Part of a small language model's weights: vocabulary 512, RMSNorm before each block.
MLP neurons of a small language model. Each row is named by its layer, matrix (gate and up: input weights; down: output weights) and neuron, and shows model dimensions 16-143. Each number is 128 + 32 x the weight over its row's rms, rounded and kept within 0 to 255. Numbers have three digits each. A neuron's up and down rows have the sign that makes its largest values positive.
After each neuron's rows, "fires in" lists the words (lower case) most often at its 100 highest values on Wikipedia text that the model never trained on; "fires before" lists the tokens most often just after its 100 highest values on Wikipedia text that the model never trained on.

L4.gate659:135129119171093170146100116141147116176111175133178067122184194160102154131165116098154107138129132168112136163079134087144181145122173089136137173177122164108039128142143106146100104104160151112126147123087121097133154200173155094124117136105172127143167141096109126111098093123123154163088133168132060063090070125113187106212113114157154145101192165167118138112115177168178175143096
L4.up659:126103059151166133107100119156067148131157143160126095132099138153146146064116144123182134116177157150138118110136130096137088061111118190127102121094120125093057107161096126102113161208069066133103140134092118087161121133160180098109176082099116186178177084117152083195171152077156189073212103091117123115155137070157124083153170172122173138096108136119084115121117161116156128125174
L4.down659:127084120112152140191130127112108098143144117185193087139142170036089143102134141125111179159094143193179099147074118109181151112114158118096160179117072151072129189097098085085109047108151148119170080149133120082150134112142093159140133094159089118140091129143146184157146140151146130159116118099098093132074065129060136125160136120104124056123164109127111155114133107111126173103085
fires in: "to", "association", "some", "of", "sociology", "society"
fires before: "et", "ation", "e", " the", "ou", "ol"

L4.gate560:126163136131137125156133157123139113186124110044119146115136093162181155138115074154162120113149105126162154114129129098101149141142091110155142129082155108132205052106108142152157177177133094102176150148116118097104130119127172168112093199072087133153145138085141144181125091146129170137165138167096067165073140150155085150094135150112156137127071139147170101100123107116124134126175
L4.up560:176139095185151152126172144127062110146198180143122095095098110135110101109163116136166129147098126122115198121163199132158086073140183098107123132072143127121118129136118120176145162116119121134156156116105126129160107140055122109140137140125104131133135146159194130085147154225150154144159163101141176194087136120100060139149130126152184109149222119158103153159121179102155159153126
L4.down560:119091129115151120100153150076047110158100173144102086104129081126078117147108112129139134158118120173136086069152148119178088126154135145119177101172149145111158132144121088143149096059193100138130194118122122136091133129134163147126148128095104074098139099155152138113146147098189222176141118065150121109103147066102103161181157089152129165081076088142133124144099110123150153165103
fires in: "two", "than", "twice"
fires before: "o", "ic", "her"

L4.gate522:125077107148134115143134129124141146136076165058211106122150113102118144138158206153097137136150092141158179128172175148099122169156133091155162144167174122180114142107140172094125087086112105087125138105131125155195184090070154082136069084119134120208139101119146111104099142083116153082103119088087134116137215154118141112101160100061100147194063157132088129096134094106086224122139
L4.up522:117100166094097125208069129101153107084159197142124174124108103128122128088141112097152147112167080132121100170125164142163109214204126157140123082199168142086132154162132163080097171125185135115086132113114179166088103128045127138145122081142133133061089065204137185093077110158167099158149106127103142134139150089141126119131144114123163126142085126167134144122142100070120139099129
L4.down522:176175121119089159113056122125086120157137177059102127111094102132090143209115152168098141085141155174113137143126090123156110191195130129106135104127129134147088142138159216151159121140115076165153150116158169148162152106122141109156122119118122086142140139043103175070117136114115171163115108181098117162082152127098118087192136141134156210162087125124092107112185112106160163197164
fires in: "be", "music", "museum", "mike"
fires before: "ic", "e", "t", " c", " re"

L4.gate56:180158101144104121100156125152110159103125170126147167125117102093162148098135113162126144141095083061084066103155132122164183176085126141123171139133149144131165133112149110138086072156127099166151155140107122079099095187136107090067161121071077174111110115110054099139173138148093120175131159161106123165120114156132099110126157153095180107116100114167157153090139144121048132152113
L4.up56:119090072134133130160059130140112107104083171130132107124173126099129080183061108136118149109162124087134158097109095193135138124112175142127142130115108114115118200098072090148196089165155149114112116138142152183092092106100155111158071168110125129086069113134140135133087137152129142109134110113151147181129166073097073110093114131128153104119090194110069082113104073130089115086111
L4.down56:137076178100110144125182101069192171099131122146098121101172134106120099167120144121101126176149138090186144131143101126116144086151123097119108126135128160174156145094139107222182111124190079110099205144096084131125125166182099127061153088106096150101132086101110099140144140091103145145159126177142117115098147139093159167105163119108196134130134134172170129112141118145110185091139
fires in: "both", "between"
fires before: "w", "h", "c", "t"

L4.gate222:099153085090165091122135139134091144147064108110147142148183091102104128103118156150095105195163172120097114118167123106119136120143153164161117126103133175171138127132126127099108117121204168113135099071186114094135118121149140095106062189101100186122124156104131134132097148167124131083133116159132158047100118147108165087120146142118156070094171117130122168156123134078117102136120
L4.up222:136141142094128126057141123132077144062169159100103172135089095140127134168111132074117166157168094120127086139201133060066138130123124097159169100105111102119175137158161135171108129172096098141215146159144113124117180142116162112131133111106098136123132050153203082141095098096113111103098093131137163098128145149111053076149181114127140159111120132145168157127149110149134133123100
L4.down222:150145146124128131123148109152055153150070128111174156103116114076155131086107078105145090107129109169180109117133164133127131099080130096155113108170160128162142143132140112065064128139139146117132096094174074144072169131154150149136092110112109155124178070063144088162116164112078066116126140128140127132086105106140130106126129173126160115158105144152119113133190034178119155173080
fires in: "this", "been", "approximately", "approach", "that", "bought"
fires before: "is", "en", "t", "ch", "ess", "im"

L4.gate353:122130147121069116168062137088114108132160169134156132166114171117121192129139133151136106118151159101075167150096138168083180075075149100146195124078098128105141123179136095181112127142093172108081110141152130119156156104165151131123162125084138102143119142134118108150112076156209061129134082125143154104092108134097109157097095196093139140162073051122150119082088085181106127070191
L4.up353:093141140110116109142129118107146132137165126088153135140129184153118123147202128075145117095114152151100126117166102140199118149151135117109138144139115143128138133132101165167077157115130105111146119094167153083148090148137149125127134123138122091124129069140175216101110132107127168135138183089151154173190171114151080103114139163151074154147119151140079117108116107051113133110153
L4.down353:073113159152108097080133063177100086150139109096186107086168136109122130147141141100116074143147099077068098143082156124160056161143152103107138134074087117128144151108094155074052156158102150167121126130142177156111117160118139198127070061154171100160148144112138127082105120136117063083152150130124106146163107118116082171158163162116159153184102113105077105138115132054111128125213
fires in: "played", "announced", "produced", "playing", "records", "player"
fires before: "ed", "s", "er", "ing", "ers"

L4.gate515:117158118096158189097088131113078129134062105122166135155126049075121130118081103132124090180164078101096118124201137114176136159111114164154140141156128200123136091134145164154132111139139150143140091146157070163097114115117199121140157153113093100104186095154157119174127137157122103128087131108119149136151174146111095123143155131143094125161119100127164141141123125160204104165153
L4.up515:125124146100125204119103139081139066166047082119155114127062067148133097117079084130176089041137103106116110122144102112119150084070149093161138108112132136108056099158165142129138142164147107215127083181123124135143082152113121066167140136135102135122133100121096133127129157075120121106080040101153166126144090112205107137158107096084121149137156064111112139142186137127157106123095
L4.down515:152084080124158172088167112092114149122142124100078094124118125123106119147125084099122088073107124103162176143150152099150130135144064164140087152133165106080189147092180118123121146115131122142164069070117134120178174104107147112083092093148160124133140164142156144135107159142117178119088108105141132103120103155189144106128117045110111100143057099164127107167134178164088118116130
fires in: "professor", "result", "platform", "professional", "actress", "business"
fires before: "ess", "f", "t", "am", "es", "h"

L4.gate282:102068123151156040196121132090150141073178162145099143122150146128099057070081150172113131142100125169138138123126166156146125085116071112094123142134184185111176155158151110102130136113070196088140156084129135085130135126109138194134133148131134157114182113157151110060131121125106109132120173092132144190149150182124150126197123151186116089110114131102151070134124068101182150114075
L4.up282:049100111126125127160088134125141120181044178086195194142133140113142134139160082162127123100121052142136070131172102186152034123103101155121116106111180074101114134097133158123141065120126118179137094150159093140178166147153121167112152141128082169077133079100168163073103112169143145091120126115093056140099124153136129083119044089200135120150121157159139098155166184133184093175184
L4.down282:176121080084098090139132157187134086129166158106074085107114094137130112122116163142174134137114100118108186180101107102192127054114145127132110136137164130123143168158160120086150162157151103109158104159151091087172062104139123121116077166133061112074118086152150106170097172168113153139163078080171148089111094120143146121114116087173149122161118175181108161169113182131109124125089
fires in: "became", "because", "without", "gave", "forces", "become"
fires before: "ame", "a", "t", "es", "om", "ed"

L4.gate227:083183156131151123121110143137124130142182154098099084115077212150202124121126178112181097136137143162147121068092155118103093096117085101106145123181132153176140126210138130092172079106139141104142104117093115108146117097137125109109097097114049112091093209119031116172117134166098202121137110145149084165104153097123126173113124116087149140100093102103079085196119151073095117082136
L4.up227:158128113103124133120044154120122157168073145115085069156123083185078115105155098179135179115174128116094095137117164120108090138052118141123125123175134115196149145098111121154123169162118150149152120141130140137172141142079134136115158127135122125117115157067093131119161132157104115102102127122180170126178136149078115076145160104132097155141100109090129146101171134166224122175112
L4.down227:121147139126134170057173100110092126102156184129189194125089110116092146142124097141105121157132144147167156111095143128119092080128157126132153111089123172135164161075112188165114161126120095164127092107133143093155127166108133101108146109143138059109143130124130120158078078153138203097139210137086144116134145166163164105172140216174137145077105109101146129111123137129092085164190
fires in: "two", "temple", "dropped", "contemporary", "attempt", "newly"
fires before: "o", "le", "or", "ed", "er", "t"

L4.gate17:127093163168145159162187107156110167132137128114126184097156179137090125052173143064086149167149157087179076099190123161075203128148141187132147152109090109169140146139100126094140134122158157090099133150139126200124132113110112130170111111121084131171145143127056078156117093172176123102135156101099133156075124125132083101160079053162154168113107147088138171111141078135141155124105
L4.up17:108142128140140099145143103117130167157121103168100078127180166107145085111140102080046095101133149152070141153147125102124134153116100138159189148151109173162112104121166092108156102132136098135095116123068049149102145155146105178174178191125158105119077180163153162139140099161102102123105181111143151144138110122121143104160161179135146188112115163200171130074104104126083100094151
L4.down17:130221155096158114152104123157111101143178119164113106100119139074098159189086117133137186128220148192161123077117132106112106128134082142043100132159153115095093118127133163148146101147118121168120144153171132119150117133087150122151130125111146192148144142155186130183138121149093119086166105108133170132099161119151147141036128117126137148148119134132143154121079115102109135168143
fires in: "known", "architectural", "grand", "architecture", "grandfather", "gls"
fires before: "ow", "e", "ct", " L", "s"

L4.gate68:127118101138111155155101120104156111076151223098112102133178118165119117091138124155108157125042123115130115093067157133055093175142176137145063195155097142118166130126114137142099167156124141141093109168100154141069115107155140119136113128110070136153136151083055122159066095097174165164148053152145100155086146081116141137137051143127188137133109125182098151103102100125106166088158
L4.up68:149061108114106148127163127082151146144145113131094128110084133161120128145132138139145144082097152144047117123155155150078122168051175144154094189123093146062169135142115170099151150158233127078157155154121106127065125171097089143116132087135152146127129103121154042154079100139132141139151104095164096134126115103078129163171134127150161116117076166091212095110129115068076120185092
L4.down68:102111103111126143140097127078129111135136109173117126095093161142149111098135167059148112156120142117118176080180169105111046148115133170102104082126140094109133183125134182064111126138098182106121107089131149097198094189161177144115060083134132140119146149084125179171086110164183065104112123132117163108152131148117132159142166118085143138080174182095167145111155176141130173160114
fires in: "season", "seven", "running", "right", "elizabeth"
fires before: "on", "ent", "n", "en", "g", "al"

L4.gate644:142145110118137112111089145124129140169091184092133114176176160162134184082111145107190054153098144144133127101147081123124194132119112145123089106205162158165177108156128074125152150132111152117087147156180171152115083142170110097145081166124104111153143108116135116098131190123100121195110174127080162152090089129086132076144126106171128128171109157123183168145146142184151103103110
L4.up644:141136129098129113179125118100121146130123143147148160170132131135172073111134159099089135129131093134150130079145156115122183123110142154118100142107111138114054128084180144150072157148143155186158148104138072104112127132077137130130078097130141107111136140145198131102103105133165140113173129167127131140166081098128097048131160121190131126135077141175127113077126131140179101124120
L4.down644:126150092115153115121048055153154170142181119144102179127117132164121159150084087106135162148123133141144122164201133182096064092069116139152098152143162112162135098084160107144152150100090135082120141085126169138109089102161113147139104149121142160115164114138093145128140215121084128152132133111130166072097139089126088083168112077112123167187092121062151133132120151142159112210132
fires in: "became", "because", "including", "include", "become", "beijing"
fires before: "l", "ame", "a", "om", "i", "ing"

L4.gate87:135102158213091138178122075066161146126131103118178203105124137117154124120111140149157129141151123135158100173094107152075083127103184124142116108113078113215129128116111107141072125078134128121082108200180088208173104089112106120160103121094192145123091120149125105107134094138121150116175124144109118085125165149209090088202121071088097071137169151134097132121111169152118164064103
L4.up87:196122144185065130074129110140136137166104101143159120140142139152147088153101135113162148099171160087156062170112103192104167121102080120154141105156163115199168171150156072133142134106076150127085138113121114131120135108091141054111147059035108139149154090151099092114135124140125101113161104209099084159053133158130098106143215110078088077153109133152113128137103126126090172105035
L4.down87:143146111161144105151099115129191116107167113090149038126157104102100087141157153108175105161117145129088152110134149136132155182065115098134117123144118141098071091133131113169143115131117098094107154144142130136116127085178118131165101178070128171110137095130105142116109123099112136142105074156133114180133191131207160110127141232114084144147143144151158119160145201140149106149173
fires in: "however", "power", "low", "long", "people", "how"
fires before: "er", "e", "-", "le", " v"

L4.gate14:114121108112094094130187112129115092146087077155194158121139091152083176155072158129126166156127120110161100103151097194105113208109057127161115132128137114190137120090060104125074126101135107179162122128153181108142113140088127153072111082156125138107096158085135080077073110176159136120166094126149117174115136150115187151168182112164168158134122062129098139164163077123103046122156
L4.up14:132112132134100113161122103143137094156137137121134086145191117132057115159183087192078094058107124158183121172124171141117148185143112111122164140124154156129113137128139091029142163132146090181171079203100158116170129100115150129126101089104130133078124162067082091097120137095097124186110146090102117162096112185120081152144136107164144164153166159150183128149130129122148120110093
L4.down14:113118194088087107154108119090164164199111148125180145119171070134150138116083095147153113155113166114122136172197058135100116122119115182215129108166140158078106130138123184104193169125104121154110134129078143110096156138112130125092161134145086157111118115101124097150133105117164100168186164179074149166160090122157143095103107096102054121082145104102109148119114118054128140112143
fires in: "career", "chinese", "language", "chemical", "languages", "cinema"
fires before: "e", "es", "ic", "a", "t"